Weights of a small transformer language model: 11178 steps.
MLP neurons of a small language model. Each row is named by its layer, matrix (gate and up: input weights) and neuron, and shows model dimensions 544-639. Each number is 128 + 24 x the weight over its row's rms, rounded and kept within 0 to 255. Numbers have three digits each. A neuron's up and down rows have the sign that makes its largest values positive.
A block is one neuron, or neurons of one layer that tend to fire together. After each block is what it responds to, as a language model described it from the Wikipedia text at the highest values.

L6.gate166:094123145150153150180100099161153129165127135166072147098093133161121086159106104143133077146086145121112126128119175144136105118087132118129109161161114154124111144117152137120142144138118115131162147113126132154160143137143122154121107104128145129093150098082169129064112147107157098115
L6.up166:141113137155132140157109149157181172155083126125092146071131101148098094157134146138115121085178142119102144125116122146138126120125140155148110116126107171124092110093139111108172127147118066142151166100168126136126150129192121153089122123192122111123124082160117131095085179128126097087
L6.gate268:154132124123164142125115128132127142154112088211129132153091137104144072121133156140131147110145167132118121130153119178163129098150128123092126102180135124094132143100181147138140112135158121137103158108097167143103115115110101106093075105113115166131127142133093147108173093136139138093
L6.up268:123137119127173139127124104157099136145167115155112167184120135125129134122123179170163157136073177087118184147121177149103115162159114134085142137111140121141128148123139158129159114111162137135118129155105126118126153154077159135109095149092097142140152104152123089067173099104129178131
L6.gate565:149121112098148141091128155109202102152162084151140110120156121083111132149090177125146106145152125097091116070108138152138116098147128130150141153139148139164116135121158148153128120144112122126115135120164157109148096117129142127125077120144146137117121116106154116094118131128087140095
L6.up565:127131140139118105142152167153123094136110091139115125123158117116154116159092136131142116116107149145147144087117126189121107128121102110110144107128129135142149120110164121103135130160104086120146169111112137119121116098187062135163118127131106140134099115116150113113124100127164127103
L6.gate772:173131149103113149125133103102119145123134097174118120148126154128112078117133142129127131156167155125139075090144134130137126121099166119119153102143120118097173124132069119103128083097136133077104111125135102128149084118136128133164135150148138102113073124125156146159154147147131168122
L6.up772:152147105109155076144153101146115115135171082135074097209118097138111134064107102146152142125133140168142171147149110099145130123131130138136134132132169129094154106097127142127135127120145131094113134130141132116118150118039149157084153107133131107120124106106157132106121089156138137118
L6.gate979:120144140129168140119164110130133123113121119158143118142087093084105130157141147163157097121151139096116103091160119127136121131122149154184142124132175152137141072102120147116125141098114095125118155119146145127122137136184167132158120126146144151093130093131160162095132152145144153091
L6.up979:135111129150133153115110133066121142149142126151090134139085133100116143130109126132144109143167095116155171148127108135137132106112178141115126125077142132166116123155122117109152125146110170109152136160163127117088109119139104147129132131131172144134049137121124099082127091110132119166
L6.gate999:124140122138118096091155104129114145105163121113129146116067128083113130102122154176133121093181078086128127132138128127105100133127124105127148100099178194116132117109138153125153158153160143136100178133130077128084116142118143150059122093137118116113103128101130141129115147079142131112
L6.up999:123127110121179164127165129102132140092170159149110118149146116113112123135119132142149124151140153171135157129127134113145105095114144085156119165105123102125127147118138145120115119134128154114121109147167107107134139096133128130126109087191140142097133114132123090142135135117123150099
L6.gate1836:130133092159100132138120132149098129174110121053170139154139124149150123165126152148157122138114120139142128092117147128125120132148102108095149137091131080184093105146146121170167157106176114112142130117155132146137126096140134111134132153141128155122121119120109069101094116149117183117
L6.up1836:125147114135119151140153132120090137142155107159111135136148164137139172160114158159099146115152150126124189126104154134143120126074127131146116178157135136147104107132138117145119089081117175132176132131159105117096153118133112132171127111159127166113129136133146130149133146131118104101
L6.gate1846:138133096106150154116123107120148093144164131166093119120122129077120129134124110128109095188135100142132129112136111173155156133126164110178090132112135169119122070152147129144153137135113133158144124149104123108101094133139132128146113104157139144085122134078209125138118092126129117097
L6.up1846:158138132141103097125175140125160116108113139120120129146143128107102130148141158130156099092131141116145131126125104144112114102153133094168115099154122149108110133101124147122091148109156113137096168105171099078133122145116124151083132134124136113140133092106102158100128089083140130086
Responds to: Word-initial "pap" fragments. Opening subword piece of a word split into several tokens, strongest for pap (Papua, papers, papyrus), also ste(el), Cam(eron), mur(der).

L7.gate184:135119100156108119159129125131127086148142093098156132125110135136106121106160167122164068093151142134127090134127139119119112096118097137154133094120111108147134094140146081129108085166104109125151122096110132109140169116110092149103176132110121108158155123133121130149168141133097153111
L7.up184:122093138105123101162158104134148085097154139084122161131120087099110148151138136155094141129124116164087157136128131155104141136081162126127089098135109122156133154122113143127099141109116171103121146121121099117143118140188095115129124128165159127147099108148139143143072132152152122125
L7.gate237:089099132100166160125112116127166103100102125088106164074153130127129124134130125143087156113121136137155136151116139153127149152141097079143153151124080173080137132120159139103162145108126119126130172107134141117125140137156111111103133111134129112136179131089118099130107153111136151160
L7.up237:133072201078114111131105179143127122136123152147164139138093104111146138164137093119105150123147101102085122126127118126137104131140135182136161114114130177178065164129103134094117142100107124109114189114135135116116138149138123116105143112170119126135119118116122165137144140106187108087
L7.gate568:137077109121144096157104156136119111134091108142151102110123052129112118128112140174121145177102124146086119120139115074147156100092114130118127124070103161129080137157100132125118165157133128123095139106125133111141113135121111110155141118115128117124132102100098136145150134098146138165
L7.up568:151129129129174074129111117145138141134080144147135084123102137136108114153127153151159147119169163126112125116125086089157087148178134095125128126128139106143109126125142107106130119136153100117119113129119131140147141135152109130128142095093152131117152129140163148090119157131154126111
L7.gate745:145129120134128103099149156143121116100092122139135115120116113136142156112158131120107157087155135095150161128144157080128164083124140137171093133120080131123092167131114119160121186089131169108090125092145153121113127116103083163137145104121102110091172148095120155142131116150120152141
L7.up745:151112155102113099098124135122171146102117133124138176117124111113190143105129126108130165095160120173109142127149139116098105134088172128183147187098125108164133137126130113139119164114144106128117102161138108106127173108166136142160096117118124112108145152118118108146192148125082113137
L7.gate763:137123117124132193119172136157122104136081110134161127152137125087128171078135134129083130170135146127143157124158133146161171121127133096121144169144156137142113122148095138120133131142153091129149123093118118100122119128131136193119161114100135121094153117118146135110121151087117082113
L7.up763:094103136112103091153128101113142120077109089133150129098156135097157130097121127116083149153118127105146168169141125173150146139148117103107161171126147156111117160086096107100122154123156110106109122111137125129137150154140127185112103126141114092128134149102193117151110121100117104103
L7.gate918:155130189108131105151131137142110114105147070138145103167166105095115145137160099076127126126160141139156152160141140110166135139124134073131075166069091149124133153142080074121082165076097151126138099106127176117089082140176144093138138171143122139140096103132123185136086130129146076128
L7.up918:128125133105143115150103163180109173116118147118107140115149129150084125143124112120104111117138126086138122135122168085191119151086117095095119167124112093136128148110085101122140114137132144141104112099154141108111145138125128153126129133112120111129164106142160087154127119140188150153
L7.gate1019:163130135105126114103107131099103107132091086131092141117131128139082163135151084158133140102117095105167170143128158092124141137120137095110139101117143115122085141116137106133133125163131132109118111152109121122113113152146131157149093123107125097106111158164116113102110138115150160145
L7.up1019:114064106140161143139135129093153130109155124123128118116156127126137103130134117167147163135144145089139094160122120120130063101181150166115161167123120119134131127104102096166119057077059119158153088144109149103113133149121079131085112110109122143130103119135119141130113154116138114111
L7.gate1112:132154103174103162113126076150138094117104090115152102163130105110116116124152112170135136092104126065142124114174137144148147102115118140165149109134088125120122073124129112113125153171117151111128090143116121081123160109099169188124089134142131119115118142115093118128137132087113147135
L7.up1112:108076149100170187109137104162164132123145168130133106138128098135105150136086143151149141127142134099115126123139143120170199133121159098144133109129121141113107111152099141102156146139075147119098103134129149145116147100155128128082142104150126135084114121079131125153063135110127157066
Responds to: Conflict and violence words. Final or middle pieces of nouns and verbs for conflict, violence or wrongdoing, such as controversy, mutiny, fraud, shot, demolition, clash, tension and revolt, plus War and World.

L6.gate35:135048133140144106073136126116078125105078138138116156143141112129176144096096171152143102148204143136162118110167079116155168120120131125108131161127126110110095156133135106140156112082127122094116106088107125114132137101116132157107139142102108123112142111118133134126146136087133099138
L6.up35:122066155159096118123157117146111117110065097186108120120112131175192128091120167128151137118145124134168110147128107113131146115134157098096112156096092133097093153157139120122135162111125094113149147118131112114151147142121106140092140083102114125141145129136103123116083103136094137184
L6.gate405:114112108154075177154117149132137051099138110088151111158140134133142133122117102123147157104110131145165147104152131128133142126129130116148130124155084127124112090101140074166079109105168125125087107148095159162097134141150137138131123166094115165141122151156117154110129106125160105131
L6.up405:131112102129105133124100094135085121143128136143146107130089107135143162202163152136142122136113130115140144138149121147110154108135139115140121105145100129133177117063143077163121116152140129110136125137137130149096130140091143192116182099148122139122135147139139131136141072112081122151
L6.gate427:105163115137140112102146113105137086128101108126158147163170118125134122092107101126096113099100162153136124126146142164101105107121080132144109110073129158160119131113145181110125132122150105148126127157159104139099187131150116180116141105143124113129110084142126133124124113095117133126
L6.up427:154133157151176114126189137086153140135137123127129123162149121091100135135121096120098129138156095108185121109117138161154135131120089138116130126129111137132139102144125146179080159104196135144139117121084137145133139121178138141169107131134142110157167131145124136161150115125090091153
L6.gate597:128129113113133100129156168100122112164043147129173166151117123145093140103152116118087123180182139155119134119117077085146116173128145066119067103146132117104153171124127164109147154153096170147116098061142166129111098135139156127123100143095108119120119137135159120120132122090106109105
L6.up597:139116145137132112130121152139150126107120141117136125111106120120156122098144148109157096154156121152138161120150110104129165139130103083097131126098084137144110174123109140120162143129114125150111183100137131130107125141125143124111159105136123132116170145114157146095121110114134199127
L6.gate916:119096164160184109164143070117122108096166100094092141135117128135146084114144119132102158139173114142126080149160152132098170160151130135140165124131122124125127150127146133190160139135103068129119134097146094150137178126143112130140138117083146133137147148145105137148140108112142143157
L6.up916:101106118121115114148102143223098148136148109134153106156127120137145125085133112110137159097151135157161133150135103114171119132109106133126159121149118103097119168126151145133115148134086127145097118143143113150113127125122128177102147115125141118155137113156193117114123166143116122096
L6.gate943:128091164114112124161127180154154131110121118122161134110099132119140124145130145142136175129142095097105131179158132129143160130157164142140108158128137080145146094116106145137117150109139118115148139102096135134123115119123076147121138140082116157143135137100122095143110172139111149131
L6.up943:119148134161123148088068108130152130105150095133139130165147162173118134102125081169138133098142069109096165129109162126140142123113137142116131121160139125138119164095110160094125168116127160118106129074120106144110116110166109092143130103129131144115083097117111125129131104125137143131
L6.gate969:141148131118152129149130130153106138162135113183128149131141065113128155150158162138102082181085161155137158167152142155144119139139154144127118150145099146092171118082097181188136133147112140145107127080092107128133115138103162107120108134152164114092100084084132094136107099102158091134
L6.up969:155136126141112103121129115115097107125124154103166145144154104126142133147120166122135117144122126132149115144123159127113144118082121117089133185129116127154154111125108122179163178120122115167112110107162101136135150154125133137093128160182121123145149133110140122099172106089148098133
L6.gate1501:194137133185159144147140111097125116129078099104139135098144120135132081116117146136139101151122151119188186128145094136116109125122161106159118091124146074131110110149118157129130118092142113098135112131209110127151113141132134110118117121137119142072171181128092136112079103161158121106
L6.up1501:155150098138108081113156151139108139112108139100106166086122139136128132134141122102121129163151106161156163118141120117145084123096106166146133137137154123120108117079101111144149110154105156149152159109097121117126080099145136072133150154142139113151139118106128160132125079109143075128
Responds to: Event-noun word endings. Final pieces completing nouns for events or releases, mostly Oper-ation before named military operations, plus Hurric-ane, explo-sion, single, tour, medal.

L6.gate176:142167124142095132141115114137122105113135096078121131077146175179138115141148120092114090132134119116156153102170182144144149083124151111156138118110158132142126145110141163138147100082140071125123135114140090136162122083163111099139128118126147109123109115117100151169130147136143132088
L6.up176:111118124167164161101163132120112132133113103049120127128093126194159112111156107077139163116088135115141141133119177164137179095135162138125159120143114129147097149134174090108132135111159106145113176171134137112116124130154130087133113164124116128121128148114122157106163102117121121112
L6.gate790:125103170176105124109142130161143110103144106104162120166144099135108151143125163146124103125131125096088123079152100082114161127129114140152137128130106125139070168135175123116079162131138141115132147108118100195136167129148172146112139148115078126129071111149113166143129136090152155147
L6.up790:143128137146134112090125176127137128165127066135142128178100112126137172166152135120122125133136165095098126104106102131169125153103098140149144114163080168109136158180155147119123175140154143169134094077110117123137106121087123128154132133099114183151145092148114112125105129134127149123
L6.gate841:184105156130121149152149145113171108109133075126152128141185130113142139096102117131103134146104155091138114142155119102110149142126126142126114113151144151141151080133171168137111127112109181130122145103155137133097119131122186111144130077170112142130105131166135165152118141114164111089
L6.up841:132105138079154139117129135155146134111151068085163122134169123124120110132143125123136115125136130156145141120113121187104122129190119153144117139133126120151115170157151159167122126153133140112124145151183126127114105111111194118135125155166141092137117135146143155120137159146153120118
L6.gate1015:132131152162082133118138110122146115135137081106123166085122086115082139144133137126083142111121140087186113112103191184111128139157130144145100133100104136117143150131103100126120092127147146111109104115110094172151129140123100103130140117132099147167129124149099127123142149080162149126
L6.up1015:136167128121098133107126103118146133163150119136081174143164119132133128128139114104138117162144144111121109100143138141144135196113163142134157137090140139142112150112115085083126154130082111176117169135157074148157146135138145125141112133131121150119108147190137104151181087108138151122
L6.gate1471:126095068148137163144112167132172163126134109165093139129134076152128149144121126095099172156166180098129180134164148108141157116122155153140172103127142113100115124117165134123097124131136136110095131102117145088143073112147069172104121109135101140106137113139119173130110122141149137150
L6.up1471:139126133121118165091180145136157125124111116099144150125106089130132151098136129131113105124141112120164106141147112134127189127084122128105118143098170105086089151096134137125122099092128092120102075140115132133127135128118115157110163143100116143181136129139113148121151106131120118097
L6.gate1476:140176166156113131129097107092099090162088124160134078134168117118110126102152140122104143197112128126165057116169153124115135129151134138099123068100100145114161139135130118144110137165100142088153125094130139104122146125125094134140133108142117114140138117171095142122109121115113115109
L6.up1476:176129115135151117124129123130131097137095185141125107133124087118110144128095125120117132107137169107157099165124181095169089121114123102140129131115125089125131138112091093113148106098103146113108117109131148126122090144086163120144142104140115100120115152136113130148136093130086172140
L6.gate1747:157123137167128150097142135185120123086121117161162132127150138090116154128129165096119104142144145178153137113137162148134137097158098125133159084103099091133130060176134142116109128146119144120108150128131148142076128103147133122076128144119120151143116106164117130132163136117123136136
L6.up1747:149090117156122164171125146092156114131135143156124149116137094149086143105110095126125109108118134157156124123115175150142145082114134134157151111132151133131118097133108100124125112160192105168166113165152107151145132107184121129139125136127119109187122116156137123124139136141126133152
L6.gate1932:154177099082083106163141158165126151120099123139132094137142143155106122154131107116121110187127141121125104090127098155152176088121136109180141102119126106131121133126127126094132158126108139126111128145149106139167098150160103121120170146147146136092134135116125136137072136154123114169
L6.up1932:147167158155101146094128176136119160075109158094119124138120109140125161138124176122162138146088089109103106139121158113178148136101109134137155109117131127106125131102094105130101144132147110130110118156167129116191159159131145144141182127107125067127166097102104093134122089109131155158
Responds to: Water and compound heads. Mainly the word water, including as the start of compounds like watercolor and Waterhouse; weaker on other noun pieces such as workforce, softball, Triple.

L4.gate646:129164104145119122129158120082117137151149102118146117137115139163135132134136184100147123125136080132111123128162120170130150088105089150128135091119078151116122112096137159100074130095144172081155072115141104129149134122103131118090116152138112107167130152141132142134163150096122059134
L4.up646:149123100154122118128150157096135120164095144149127149123138151160129175116116085157072123137132145124153163133106092145141104126105118120126164120076121126101135149121164108120135128132176123079169101110145084155077166132118141178130147104146117150115145085112142122092120142096147124127
Responds to: Name-opening word fragments. Short first subword pieces of proper names and uncommon words, often in tables or lists, such as El (Elder, Elwell), Em (Emil), Ar (Araz).

L4.gate36:137103170136094159122151135126121103142118135142163125137102151103154151162107136127130097123103105124132119152123145143133128118072135110116138109085134179139122139127093119138168141141116124087145127099095173098106070132184111114069156115121149124128114081110126113133122118093110089122
L4.up36:118109164187110089153073100135130120136176115093086103140145158159132128086125101116119142145170138119141135171131099102149124153130162090170175174180096094152132136107105161117142117163147122126089146127118149133159100158142094104139147139157144142150116129130144166124093136082137129127
Responds to: Word-stem fragments "port"/"mov". Opening pieces of longer split words, strongest for port and mov (portals, Portman, moves, movies); weaker on stems like dial, langu, and endings -ed, -er.